Weights of a small transformer language model.
Architecture: tied embeddings, capped logits.
MLP neurons of a small language model. Each row is named by its layer, matrix (up: input weights) and neuron, and shows model dimensions 144-399. Each number is 500 + 25 x the weight over its row's rms, rounded and kept within 0 to 999. Numbers have three digits each.
After each neuron's rows, "fires in" lists the words (lower case) most often at its 100 highest values on Wikipedia text that the model never trained on.

L11.up555:523521492480504444469497558496465475505512515496497545500528512499524494464462484519477489516493517507511541481508520511489523554492513464539462498532480469492477480488502492500503526521488488529488529521528545490491524526510511495437493484475507510515493515514463501529489493522509494499512467500498523490508520541477525500504472509501536542506483521512499497495514511478542511496526472508486490488466459470542525504488539482438512515511476477487495490478496456511495474555502473497477503505469476535481489490509516511506502482509508478490460481476483501490512483498506486517467471487518510485505449536515477475523506467493518536496509459431477524527529471485529501527498506545490456488533505526531505522470492487497533508497540504503508493512464536478501496584504517
fires in: "was", "be", "is", "were", "being"

L8.up1706:509495496520471486517500503491479528469475515471509480496526498518511512497534505471526503456463499497527495522507524480507506521510511486532481516510517490475454520457508492479487475441501516509510469492501511529499527466482502511513494504485518512495515532498522501508510453480506511461501514483496500523496512470517531481499503479463487518497493476535486554509495520468497516536482451467486517529482514516484483539481534466519482440516501543508472493498506498464475521516528488504499478522481515453520426479470482530485488484499493479549442477497519421518536500486517512535535543516503471521516517547474492465540492474516467473537503514485499509502489480493532540494487496519415524513507565488451529522438507477491487470544560455463501527490488504482479474467501560
fires in: "to", "would"

L11.up752:450486530471514515467532469515468439498490485489550496467452481486529529488463456508506470530461500497471512513493487483491476498543509499564484517498487495493458514517509500530524509502509481463482498490522532508489476485490495522516470491484486451477494449478514480448512504490520495543490482523471514466525540504474529518501487497525500527498495494514500496558512509520466519529436461506466518538458466484451513510493541499485510492568478507497534476520532494502510496510508534510477491465477468524474479516515479527520566511486502534488477500524475496511467472512507506457529514497553476504503514530495490482503500492499492494499472503472502507500525498489491543480528505501499549505496503530510531500519492496504510461501505474545463505474491488485491457530527479
fires in: "at", "of", "by", "on", "near"

L8.up1885:458474479490512525521511483501498515544534536572527538429505486494510533483538498525511530496513519461496496480500543513464496496499522528534524500520472460537498465491484489526485472493493527465526459479501549473516528471504460498526514539531511511499481493494511528475529522471489539447531502473465492481489451491468502549520500502517502534526477476506508491469523489488502491533508511501479462486502502543569522511484520523540481494528489468533477546516552472517515502448468490532514478474509526455516533458485507522502503520464493487495526513469522507549522500461506505506425494502478436530517494513462487526523482482509524514549484542491495502502502496511479501449491510510436520512500462479483502485516469481484491522539461490496484480412484455491480473502506469
fires in: "other", "of", "these", "several"

L11.up1134:536502451483498507490481513509485441475505514522494518480504526494520539508461504492515470493496532487535484480524490503512510507533506534521464460469490467490540524507506497476528479500547449459492493523479527508496491466496514538501478523510477475489493519488473537476472470517480480500468525548516501525509488459506423513517494522500502495494501491494463461532492464515517530489490502500546509493506541527478456521517484513478511506498570525504480511466464481506513519529515514546511501523542483499514511490493507484531506505539483457493473525510486534480487480494507552559496491479506513511529503497462502447511504492504509501459466564474500543506483504486500500484500516526497504455480496490506505524479509468489496517500438545480492519510509490497498514490491507
fires in: "on", "at", "to", "in"

L8.up2204:471508513521489517494533492502529502517497534525554517545477514502503534482522504498499472496532510488531489489521508550496501503499541539497507537531560526510478493515481511520468521529458496467532522460513503526506540508497520458474526510533512486489487452479443487515477498525503510473493507481499534513501524501489504503517465486527489438483488509512463475500517493500484586523502509498482525533496479527438522504461467478508474478515459546499538474530471490474556514507484465498480525499515458481505499474470513498522485513452499485477491524495517501496469482507499488498487508498539537503474511530479507504577437509537527525487510507482466488536534528496507496509476487469445480472514537515490509482514506482475580464557468492470466502518512499525493471469505513
fires in: "on", "to", "in", "of", "for", "and"

L8.up1501:469496486482490499529451472513501470505509520468461473478538541494522505522510424501511509493488526497521447517518535453471531476524499550475502522495460529508533458527500495535471503477476511495531464540563511484500536534513500467515506491493538477472494530503475495495515489504529527489493484509464491527500476495486489487481553524534545528480539462511516488547512485454455511533514504520480500519530504530469503492477441500468504510487519477522520529470462473496508497474520487490562461510507504423491445503438460503509473518502529563508465500498500511530501521536497489551487515501512525498493506458482497518493466512538507501472497564527465511501504494483503471529469500480515486510533480542525475504497498488476539474494441523469515542510523493505505509511451454
fires in: "of", "any", "the", "listed", "his", "a"

L8.up1258:503485499509492467486516469430507485460506498508456485531547506470481526503497495477473493530522514508471498479491502504536536509526496493496455494473495486507468495491519493553514490468507488497497477470500482547530500475512518508495539496516488515487463474515538490478525525492497524493536510499528502506493524515587543508492467462507519466485525486498488532553477517507492490517521461494467528518509529498515502500486497495536493482530548475520476521498506501547448535517518473503503477485476503468505517533495513487532495520513494497572489498531473468501509537523524471415478481500482506477493428464509482527503478511508480520511505471544457461496498537516498488474483470504447486526517471517494534480479519527532482544494498508490528491527517525463511468470513508
fires in: "the", "also", "his", "a", "of", "she"

L8.up2177:497501478493506495477521464424503461481485511530499450502481503517520508504484496539479466481466541490509515468527521467460486439537474537499463489517511493522525540518493451510476493514541504480555496529495450502496511471473479459526492528510520500473492492503447486560513509505487541513507484507497517554498478554469483497447499567473505514505461483418511480502447520498494487527460488452494548500472503462527518455451488483518503476536493519557515491505514506484498505487499511514518499442468540500517486501488481497499495505524488566507486468486509523520465476503490516497539501506527519499505488510506539462447508481478446512482516468475490508502498490468469495510506552500531507485490487498522489440517491498524489524498536508497495473491516502483507489480463514
fires in: "an", "one"

L11.up983:549507471487492519533514486486493509511453505579530487468479514484487503507488484535501492494553461513505466483530521499499469483474493493534493495549470497499520492535529484480516529460493520560517476500491531472449519481511488505477485493480483495501474515510468502494498502509471462454499514517518503505503475490526514485476536532523541492529522486488492475535485501507504554492519502477525545485452513542536494487489480505433484485478486523485465500484514546550501498504458470543529550495518524467526487530507549494476530480512478496513474473484509495512419490533500548482524495510482466509507474541494491535552532471493507524519466498515511533514520522499474463531500506474513501516494533560469490513512498506507500501536471492469454548480471523495485537506513499
fires in: "he", "would", "to", "was", "on", "him"

L8.up885:507459469483435481482530469511494503495491519526522525454462498479519501483475530518519470462476504524513511492495463521489509511531498526499518452549531482503541493481508540455548520511463511519500488518497513455556484508505503483524468490527472518499482492511446526529532500499475487462540482571508501506499556458481475547446464485464531478499492531483516476489535505509488486468498486482444496470493466484509498501556484517436501495482579461498513489525494484515491458540492469461509489527487531497464475476447505475497532487506493495513524498494499457508507517494484513520461482510518520495497522489484476487522495486474478483512509488517478491454543496467530571459477484495509509482512517525536541498536518470518482460528541550531477520494516497525513473504459501
fires in: "also", "were", "was", "being", "although"

L8.up655:521486482485457516511513525476521473512504501537514511518486488499499495486505469504498528513467487475493473498500504506464485500505528451516474553439536475539499468515491499530506524535528508477503486489512537495469497455519518491510504511524506498510536494500479476519500501541462535506476514541493494492501498539508544502491500539507519480540485526517522487494513507501510489626469482456475539495502499455489476490528515470504472526445539501473484464493509498507511549510486496509526502555508497493509564518453537406539506515525530479493502491479496499552515538487477500496507507480475533520505497540515536496483504521509461539522550566505470481491478508494493465502466503506465489511512515529483492524454513542509460537520540463493472543489495513522494452523510501
fires in: "and", "however", "but", "early", "important", "unlike"

L11.up308:470519522486489558484560482460524506453493507525467465500484532503499509519524499526492503544491510477504516523526493518451503520468556506501466531465530493530423502533503521529506511526542513484481516509490515525458517505525473473546491470535506500529470489483503513507482504542479520518488521508479542532493517489489454475534481463512481501481525470508481424516525482460478500521486477446457476520455461523486509496524498505475510517495501505485530484466532484496467508469487488513503512489511474531532496506494462502517476497479466458483473491509465498473502458490479476479515488457539508495504500502540475532497493492567498449514471551508495467504529531490473566477460523486524490529463524504520514508535471523477502531505533507480494493533529511543534493501496473
fires in: "in", "to"

L8.up2085:512467483500496515546499562505515469467477519481483501484477490506526484505508456507513552513453508508461460554522500514508504499539541524501507473502537498482487507518513512475519482471546554485443476494514522487524459457518547517510496482500495493493489553508552477496461484494514518505523518478474466482477485468475474528487560493440510515479477491491497511497504492490448493494478490503513505512457513505497476481483485507451464549547520525535499546507463513505505490482503501518520484522501465510520516479518503475521518501526471462578473524521503477488478492489507467501511526473520504482558492486519557498517505497492542494499530503502482502453507531501515492494529513490460482533530502502473510509479500502530485519500547458498502495522507473517514471547518486
fires in: "of", "to", "and", "well"

L8.up2217:462483537499502485531517494454468451481494534494504487506503485502491487443552515505487541489527481467489539490514498522506495540500458490502496530497512508491494505458479476489504460505510479496462464486535504488527498491539502516503469488516499496479467515551488491513559493533504510515527490487524503468510498482561481514540479504479502561509537517527445518509473491489524492485475449519497482468492475472474495518491506507482494520533518461526450505505488497535524515508508489514558544471501494481481554503530459471531509555538513459536503484477532534450519452497496511532471522517515487469462500439511481489494494471446469489541499501515503521497475510531508462477510465483475469483535532493491474513488452521540548548498452498491501537480496508524542444497492495
fires in: "the", "s", "hun", "of"

L8.up2265:481448481482498496512549532534510551503492541454514513454506529495523489487557504506496498502517457488524538490468512481486500495488523507483503495472494492483480443525516530493477473510491523523532497504511516491496506456523511438472524455461496511545509539509506462520470452509535511507528506458521496476494507548516496522522516466512468519484491482519505475490522503483521525473459454510515482473438467549499498445486490466487482492507490516499498533525467496517501514473523526469496482503571519486474519512463482492463512465504520500450530500491500497490543552549497505523496542510458474517509494479517490503519506467494511586461480493503535498460525487491493470480443510474461517507454522519483482516502489505502523518535495482497459492514492505532494462533522520
fires in: "of", "the", "rstudio"

L11.up1855:480505549434431526474500483467508515516504477480497490505533528492492525474509453476463535469500505545512521493503510493499461546514470494528535540503456464506477501494459505542490475540523487510504474496536444505454512485523476558505545476517537539502527497475487513489530440475487498505495463544506507545466488510506507507493521486495538501494522486508528501486501527485448478497511514503511512512516479475499522503505535496545485464489503508526515538516467528529515526489523505504479489503493544476493486513466513458498513525504510532504493470530493571533518494470503543520505539500481497536529454515499502493454519543532481540496482521490516516527538507493511476496459484531497515528515518526497487527496483490513524525469534516489508526493519469560526462495504515
fires in: "he", "and", "they", "who", "she", "it"

L11.up1449:520485508499476485518517504504519469505472515510486519475463533505560522512516513506466508509514514520481491517528550504484536497517494510540468460544472471503484498505476463497454461539486484529528510566504551490490498485485511504503481458529506497486513488520531481491512492478504474531536486507507493532511532449525490521497521517477528505490499488520458517512522572505526531511563486522472535480486506521485524478493503470468478493502517538488514503437505542479492482534527473473538466530503496441537524501534447518534482490474522505520537489529541491473521506460534529463504472515494479490497466535467481513527512527507482473476507462526473487533487487533481504510500448483519485491505515485534512504510491504487499465508506513465480527497488478515519510543511519
fires in: "to", "into", "of", "from", "southern", "in"

L8.up216:489505474540512550505522477521488496503490538473462478487474516515489527529505542480548487515503473456483465513523459498487539490525499511473527537512531470545520469535472465496514518463521491460502468533506502511515466528476506456469509535467488507496572476503468477520526544484478497458507513517483509473519553497469480521516507499547505512499500539476547459520509464464503510489508482522512510501476511477469521494524486490510480512506497502487555486516485518507506515558495545470494501510470512498520473497497500493532503521546453516489487478555508509514513491504461516491481498485507477474476508503538488521502509479493534546487489485518495488519492524477472529490508499526510506477498475511493472443485489481535525512526539482503459477503488454465503484559528514
fires in: "an", "history", "life"

L11.up1773:502528508471547490504526497504531484532502526459506522500434516523555483527496446566498495489518489519515470531525495478496521475515508497507463503485509486509488476489501481458465535518545502484454498488491548495491504501493536507496481503533482511513514516543482432478462534516505494510532522493530507533496515483492504514505539478474490505486515514476487494493456532532475519493476519494489522503493487490495505511502508460508472472499487531487497497554497498517512500511434517479465469512533518530485529488516539539459468502501457438525492529516508500496501434501476503515496503539507484497506489506496453502564473499475515518481503535472504464533472493494480483478536413568546521537518519558521489503532527485498521501527422462478483488465485510477463472530489477
fires in: "of", "later", "on", "after", "to", "before"

L11.up751:494478512508524478495521509520526499480487465533524487471454487474490505463492484479494473482503485476525492531474472523560472445521496530529523481482493472471480510503431529532526513517516491503493498484502479460475504487515494556490463517536456517492509500522536488493496486532501523515500538511525474507513548504521486484484482482509496518500446467539512521496503497511498529499493511454511535482475486492525480481496518514528485498515492502512493498498512495465494532496500518488445544542480489440476500490485466557489459490534486494475538532474536503470480455534521553498485474485488442437499502488472496522504474514506524512510546548510474496507493491539508512489488479535512514566508490485496498482532457494502533481519491491534520473475526535499520451514515434
fires in: "a", "and", "on", "of", "for"

L11.up1059:492539528527520513510529512526456478491485519525507505499490521485542511489512494460497510483480517537523458458486490549502494534491496519499508503533508515482506504505460497479500507509576497451500508500487509513494436492525503527526504466482496460487496516515468530478502503491508501484513493509520470484485565493470427499460517492478479477489502486519490441527505476527467533481509507512515492483537482509500480464500492521502494469494517521500527490519501457539551517503526472478468518490512482508510554523496484505496487514490462503456485492507473462507488483462475535492492476524521480501471531490522487486550529523526485489523482504512474507487520494518520554471510479485463520520474481496515454514483482510462500471489478494443469501457502527450519515524521486
fires in: "in", "to", "on", "from"

L8.up227:507494511496492572480504531499509489496480508499479526530539474501485514460526517533566510506530501475490506512538545497475535532512501495472546545538531491495502460511500506459482496508520512490427496501497485511507537488543525517496496494503461515565475465493436523476518496474521527473487478519491539483554508496525512474518448504487504486496485531522497522485510484494524548520504499513491505506479491492496477491443528514536533524473535455552489512510481500523506475528504498469522511479495487480521510504497528489471517503540495495515491477507517522477521492507542495443542538465498552459508499549503517518497494486494514525497469521491468452484485502469520503450473517506509495544483510479564487517472484461501468535503502478458538477474460470506454508538460504
fires in: "but", "and"

L11.up1510:497503492520528524463515451557515489481519528545488485467503504497542492530500533519512473450495518537480555478498441501522489449489466483514518513511505477517506488486477473466459493505484508504504505504480500490510477530455498546537476529516550475495493520555527486501510540499473516486443488516488508509498494489499517497507478492538501494486524514543546496489485538495485482502494488490505485541554498501454484481506518521490477521530521522495501524523512484484475526457481497463552550531541510514470507507458495482471495516495478490489475512513491493545474512498481510509485537515493530479441489507471483496500479533457464527506483528509426483491485461523523533459570504495528510519482516439536550535518491513515510485509506497559482527510500530499529485508551456
fires in: "and", "in", "is", "was", "of"

L8.up2033:524506525473491498468503521479478495500455523522487562510499502500509483535508517515480479499395493467474535474518480525467530502485465451483525496472522500474467477485498490525543447506510535480483509493526481529467501500494505503517508522498457530517483498495492471484476483498462511487480497560486500466537522523479549503487488499484503511477511533481490548518483455517431514543537487495529521497475504483503439486527483526502472511521520507503478466487517495544512507517493467513497472500501495491521525497494452444529479530515471431512488502513541543485512521513487523500477528501494519474499499529420498508557526527485509491515466494534513504445528520476494509469486491539500530514501510511530494488499485503546489513513518505539483530475514533534488518502486472
fires in: "to", "of", "an", "from", "in"

L8.up112:528499491471522501465492516524518522540463507537517520492483507471552528488527538536534499520526505533519488438506457563561511526444457515525499470514503506469503496471458489497502474490501519498503524495501492507532495500476518496503523474475482466565483491500504534509511501485498514477537499524518458491487489483499461529470498497486476484526506509500469504458511524501467516532536521476520496468533496503484475540528511540498502502515524541518465519461485524497531517450486501557477507494506512550520503521519534498527477469532479481503495489518500518510510464470510514469478506455486481523488478532508490481506448528501499506525509481489470424523499514516529483550492537506490510556499465440494490494485490482484510490501494523527456516497446491475507466554499509
fires in: "to", "of", "as"

L8.up841:483516509479512518505468493511499490461478547509548485498475467514512505484515445504512505513448505523539519528539510471514498498518498511556474496515506518484499498498487461497532480530489523550522475491512490496476514445537487489443495510535498502499527492448493509444510472515504530504458477486507475494501491491503474476490444475527481527479506483543490497468518578543549523520504493523508497473494481494470501519509502547473485482507502517519554519499453484484491457434454508473511496462462502495546504521480529531547538471473502509528473510529491488527514497511494536504495532513510480485490541507496511529489520488460531485456503476495520516518559484527532512523525470525464520491488473516507490469533499502489476524470486578472518499495536491505524532569491498
fires in: "the", "from", "who", "of", "that", "which"

L8.up490:561485537499453530479477466509523516516503505497482490512474505472493502472515532497492535495492461474524494477492495492478512480471478488532501498510474517473490469505451489515522426534491490465433496522485486494479487530432516516536469498491513478555504483488471487457474546525514497469504448472482471513508523503529500466495520468502512538509484527538514519522487469482484522562513449515504489527480479490507491456481485498490462492520467540482450499496514515495526501518506527525498526504436509508529514477488512477485534533498472488550503485488535511489478474521532542480470519509492514506532499496471466495509488498460491502503468474512510505530536514491520518397488430506532491520509498519490513513499488512508496511510461509489533474507480486530498435456494487
fires in: "who", "it", "they", "he"

L11.up499:519526502520551499540467488545513488516525487524526516505552491526477520473493523480509530495509507479511507562493506516544549520460482496472531483514502464519510490470466498514461498491473532487472485505516507516511506463503499534502472510471445490530522473507489508472502458493466501506450471513518524459498507523486523482469463507485475473534525525493482482533473489522522492525465512517484466471479498452473476466471510478466473483491525508486491493466452485499488464457505508495491533494501480499502533524437524507498505490502509498537478490486495502491493527499502474452507472434478493556497515511484442514515520515508486522511512477454475471479504500470522492511478547473481496481493469569512478495500517511482493478468486492494497494466495500556550473468507481
fires in: "the", "vhs"

L8.up648:474501501493512491520494483485476507513519533470522502488495495435506459547550536468485503454453517530487468494520467488476451516469444485504485530477505512519442483501505497460516517502534464501488505520504554494485484490524500487496520519484500517457518465458521513456504521487508476506529444456514463464505510473523491505538558476522465464492459511522513483515499514513455505554471483505542533506486518519503511484524523473490464521486516478477517477535507492488488523482471515491570529483502447470462547509479487479521490486512492463511466508505517520515479487506548541523487488487533523518510469527481511487539497535497518549510495495517497518506531515496493537480492532517475504512513480487515496487472466500483490447489557445537482495532518478514521479487457492
fires in: "of", "to", "new"

L8.up509:499481489483454525479473485505490494509494494498487503496475481492510478524510453488518521458520482491542512482542534481501484474494489482458504510482505518487507435498490529453543488497517497502481472513524519510475468479521517515510499484481506524521509502496503523516453457500504468454521472531541499446506471535493516511554486531509524525521594493477472492439510508471528467522513487484519554478516475549479497515491501466537502524484512493531492559522500497472545478482529496435520500462496473488497519520455526495522487518489519507534477503480529541528476514501504459516472507465529523546458482472486511497514516515476524495458455513517512498481512519513500517488490526490505510453509475519527493484525503451556520464505450533491526486469494496488491501508513506
fires in: "the", "album", "of", "trail"

L11.up105:535515506496497484499501501526506488522464496498499537492523464520510495469520506481552466493517488502580475474498479502489507521491505502528539486453515516530521528549473464482496494479448451535470450516522533519506481474481478506479454578498493487488511490482488492481509491494480499499495492489473506512491545514501505540498488507509512513453480529488530467508496501511508508508507488519462486508514494468466488476504511504415471518527504523484513500493497512542518513532484484466509508531528498531512515490519512468499487467468518503465486488483553483503455452505475537469470532511494467483495508530516511468539467500498494523456528485506485476533536488493527494479517515486489516497471561511567484543533524531493506457538518491507463533546501500498471498541475419
fires in: "was", "is", "were", "are"

L11.up747:508482540500469486510523536496506494495458531544457463533524491503495496505552474489471524495500490513526504469540559458534549522502491517478529489455485504518491502487466506509490439495531512488535539502504490522460469540512519515519500533521510500487459491525524499535484541520534514500515488465508500489532472491520508521534524502461497497505508552487518474509518524505474509493505515515486513495543477509450488473500516503512468481539476506499484511497473501528456473477475464475510489474492516454502478511495496481513568462543527477514491526480491471529482500530482495498523502529510541476488503489450489515589467519530477483467506542465492544497493525518465490506496429519469509515482493478493478488513495532501533528513471499456511486476532484492532511467479496
fires in: "the", "they", "and"

L11.up860:519483504498491484499538494515509512480509479533463491524509490477487496483479488509491462520482516485489475509466457451478527513482501513524501488506470462504484496459526490478461533497494477518525446470497518522485479518511493500467522520516522527531516514500535487514463506537503466494536542516513515520494516494495485485489550533499544472475499537534434505466536518511519462494468514498516520479529444478491487463471495493454500471525462467531485490500534522423503522479514480507482454481449501539501515513503507514518517485494516457499429498524441538516502533408497510478513471525470503497539509486478518541490504508474458490535469456481511505511542509461511504480508519489541500514513490491509528458498484485508489482489523525502486447480537498505473456489489476
fires in: "an"

L11.up1095:470533556540500467480505463443533471501450550515502492460474534493503502509508453485542519482467506517499484494535515506506499501469524551569474503523543510562515479499435538505487509527461502500510497491487572512527496470492486533494513489540437476527505525501515524538519474523483501457469512545491473468499449475505508499498511507532517461477475515485490516489474530484524491508536530523445489529576501504512500486506498523536475517491537527518522539483501514525525510479509485471522483482590522499471492493467484466499520521498487464449517498477520471489508490493537495461479501520488491465446489513495504494489497438540525482527458465493512476489492449515517517462521480538530460495511495494483517502460472521481492514480492497475468477493486493505535510489511489
fires in: "and", "of", "to", "on"

L11.up2156:467514470487505503505510486533505485515501508523536498506535461558474493521493565509460461506506469511490492531468478501500501507480501513513510497516483471530446482478474477509533514499520488509510482505473524487557506513505475505482547499539496536516497499507486522494482509451482528461499487505509486537468524541516498497517531529508508507490477505470503518473549470499539523517484474529500515500494442496453476481482488471487455474505514507530496509495469452445507518466497510479486490502484511475476553471496464511473518484504534505446502544532483504500527443512463481515487492531514516504513514483490515485531476480514449511482506496515508530517486528531490456493505470510447497481489522456531499498467485539523481519525493488515438486492476533518550504509508520
fires in: "the", "of", "on", "as"

L11.up169:476507504530507487494536530453493527489523507505514495509513460500507507520486493490509505482496479494468487532495496502515550532519518468532527501491557532449511438516566502450477490445441555428463511506510511526537492524486498516472536503487472515525505492467526459520493557489507525515504513483492542470459501468510468549505496527525504465524472475497505522495518488498442468483562519506514474498466453509470511568509529465475498497513494484479528518528502541492524497494472521483505508489495472415520478495483498523533456503517457464467550504489506534519521514532513497497476500468483488496501479502453467504482547503504481512481533481510508529474514549510505524471493537512507488497522516508546479561506513464523515542481492483537516522498528497491447515485501510
fires in: "the", "a", "in", "an"

L11.up2278:483478476526506456536524542507446459480521587477517506511519479544528499487514521497508517466431539484511504534524506503505477484534458546510499462540489515503483477496460507481504502507542493449494522466484537511483504458493526530503479525493488483494472462506549510514469522504520512492537543490480473496494514497509486469518517474521467500509519508510494492485542532438502500537492488509479484496505561507511479518513515533553482512530504540484532501510540500509493452522520527496518517529507469487503488520470527501517474529490494460501453492513509516503494503469525488542533506507505477483484471527521494470537525502497487479529496551513506494520478512523461529500522465519531511510462477497480482483519470480496513515548500463521449486510479506471521479507473489
fires in: "to", "from", "of", "in", "into", "between"

L11.up686:519497487502503497510496533500478474489507492563488480494472490521463496505475470545448529483472517576545489540495438526493486517513537519458502458459502493515524460475513501463533533515493510464522517511486519494508486464510518502490477505487503472485504514500517525514537522507449487463536513515500482493499499509484457513464471499488468533518507491480497473481492467500511508533506514521483521505502503463486505527530503463526497497512517509496491459526520530464505496517513474511466481509489498460501493510456523498480475492530409489488491496514489494536520521537476550529482520487480519473487496505512512464470504512530521526523473489527477503460463524524474492494534476506494502491526534529483505504488472462496517528495515495513439499484489490526541486474494497
fires in: "was", "is", "an", "were", "in", "and"

L8.up1197:503529476488483511492506501542505492561470522540564513496512494468526472524519517507495518525467497533508522478526497486504512489486554535537522565523533508495523517483506508524454520514496539460479511461520473495533488513478508471527496494466476474510514513497550524510496502519485505550526479485482490491495472479489494540508477503498499517536495484532496501529504489487454520447518508515502500492482510550526488504488485481504475474522490503502476521498526473528476526492483509495505458487491496484520484503499553494540500491489496456514461524478501483448514480476502507457441490452539497481455531528461490441484498542528461507514492522482475461478486481505533506471492481509468491513470516475508487504496524472479488503536502514492448540498474502494474513467532476
fires in: "of", "w", "by"

L11.up739:469475494545537497457559503434517507509520515541523532515520477493511510509468515515494494531492460538541513518521497518492485477442463487509515558504540524507491431489502476465480522476506515491526491513462533525493487458521458475490512519497447524474537493492515477491495497459499524490481523492483498478513476497510473548513553549490466439486534493496504488511494467499506508523502477476500510537433445495513488486478484507542498509514505474494466524496532506475529478518549505499563489484506448503502502530530553534484497524483562484518524554550552522539499488479536519435418537533512496478470483497482498507521519423527524540511478472494540526535517557492515457506523526493504475452492510494506475517514502517515478506475473511489512486474539506532491528501447521
fires in: "a", "as", "best", "an"

L8.up1695:513507508493457553507526468430507534524478494513500511506470505541493490497434483482471488551467514509490487499487528523525498472538533505505478506482487507531536461478512516492490475495500532502496501491496508496504498485493500490509520495478509527508488516486519427529502503489469494562497498529523467522516489468531460457498505512477510531498457499491506539492514492497476532510438457551495527459547508463527514490508484509471503525540554477480485506507520490502506496488504523521530463490544468508452506482507499478502524505519504458459543497490474489490502531482462510486498497460499517511512473502514473481487483501503506522483538463525507478479478487519502443510511513537511461524474507481506558500486521483493450457507491507503478514448506483527460535491489473
fires in: "a", "first", "and", "made", "army", "but"

L11.up1838:491492529489513502464533522472500461516485517499515492477465513510517499511469432491512495512475491470495467521507500511484515501508505499499508445473497496502477488534477492498537470525495522494524516494501496507475504501484511498521495502528519481520485526500455548468496520479468521530453527475501469519516513510502464505523501513494482502468503462490486515514514540513490478494476488460485494495507493512508516497508497464511477555523498565507516504498555517493453543475535445517547563477506504471531497554526462468546507495496519526502487512533493531425467510467507517497505532507508529461511495429517488522496502479524506470472534533462579469508508519510499456488472519501515496482530515509512508495505511498512487490481497547459486537514475511511546585513471504
fires in: "in", "pottery"

L11.up217:504498487552487515461485513491534523502499520536534514470455462448496467466549547522495523539456489509449473506517515518526516482508529455556487499542482481582495533519515541465536495516488513503523502458524510491508487477458498508530504543516501546508522487527521485518478504523519518492490515527475514568504489489486453504517551485522520538534433498501489510492474511505539507508488491504506482543493488508492563483491458501433521515496501522482462450481470506538479470518470473479519508551510478525488527498490493492482530506541517521549483513509474511494474509507477501505469493496548476501547493500489471514473463530473492515516541506538458495482510481509459521482489505487577519524525480470498483450479503499528489454514521491509514518494506547478469515497487483
fires in: "was", "being", "be", "been", "still", "re"

L8.up2207:513480480480500477549478508461493495481472503496496506490534516500444493467481506489509439458498537493472473489502487496470509479541512486492463520500521472506481511506518501491479454463490525512486519483558560490516487484477466483517470483487486479517511492498497544500529484494465494525501534530525493526409501496442500497497496477562486516528546463521479529517535484488478477481490457520499508494499476519482506489474533526508492491500512502549455502529489497471520522448509468500485530471485478488473512489478525505520519486468508503538493473528501482467472500520503452523492481527561503516480531470511471483485484500528542482527515484496505547484485515523513494481516489482504483510506509512528522488551525494508529527520481515525519465473503493515503500485443479
fires in: "m", "years", "time", "months", "year"

L11.up158:530511473533489519473509499467512453519484471545481493538449531513502542466453525496504478508506505526483507492518518495479496478473486518497483475537506488512506444491486452522487538485448491520485510495524486483491479506492475535526507482489481513492478481518531507510497462493552517538474491499473470509500491490492547499497504498490507510498506454502519482505506466484520506493477493482517521457552455542522517495504546494489526491486518489494509453495513467486461515504476571497468530513520554497517508548483508402506494515498507503519469500546510517488491500479478443499535494496506556455477515527510476492492523463466508549514490504479488488517507522524473507500498516516507465550510501533468490499476523485506489504502509548509523481503488521488520520502488499
fires in: "after", "a", "several", "one", "few"

L11.up1812:497491542562458528508507507538502536468498497482528495484520471565487512500478500470525531500456516476501503551470487511506487467488501536531514493468533478494464470521477522455514492505539506486483472498530460454499515498465476476485454551498491493522524477514526506471525508483533483530514501522481522487499503482476489494485444519513477477515539510474555488495486461441565507531516498500471480519512510494493505510532498487483512563543535523480524514501500482512532517528484513478475456553496509517478517519456492489477509487528529493498512497468512548473486526538497527493506562496452534516495495501550528520510502516524507509518481486484510501533483521475516488486442484541533516484522532522537513504442538545490531502505498472541486469498523513479473502478490493
fires in: "and", "the", "until"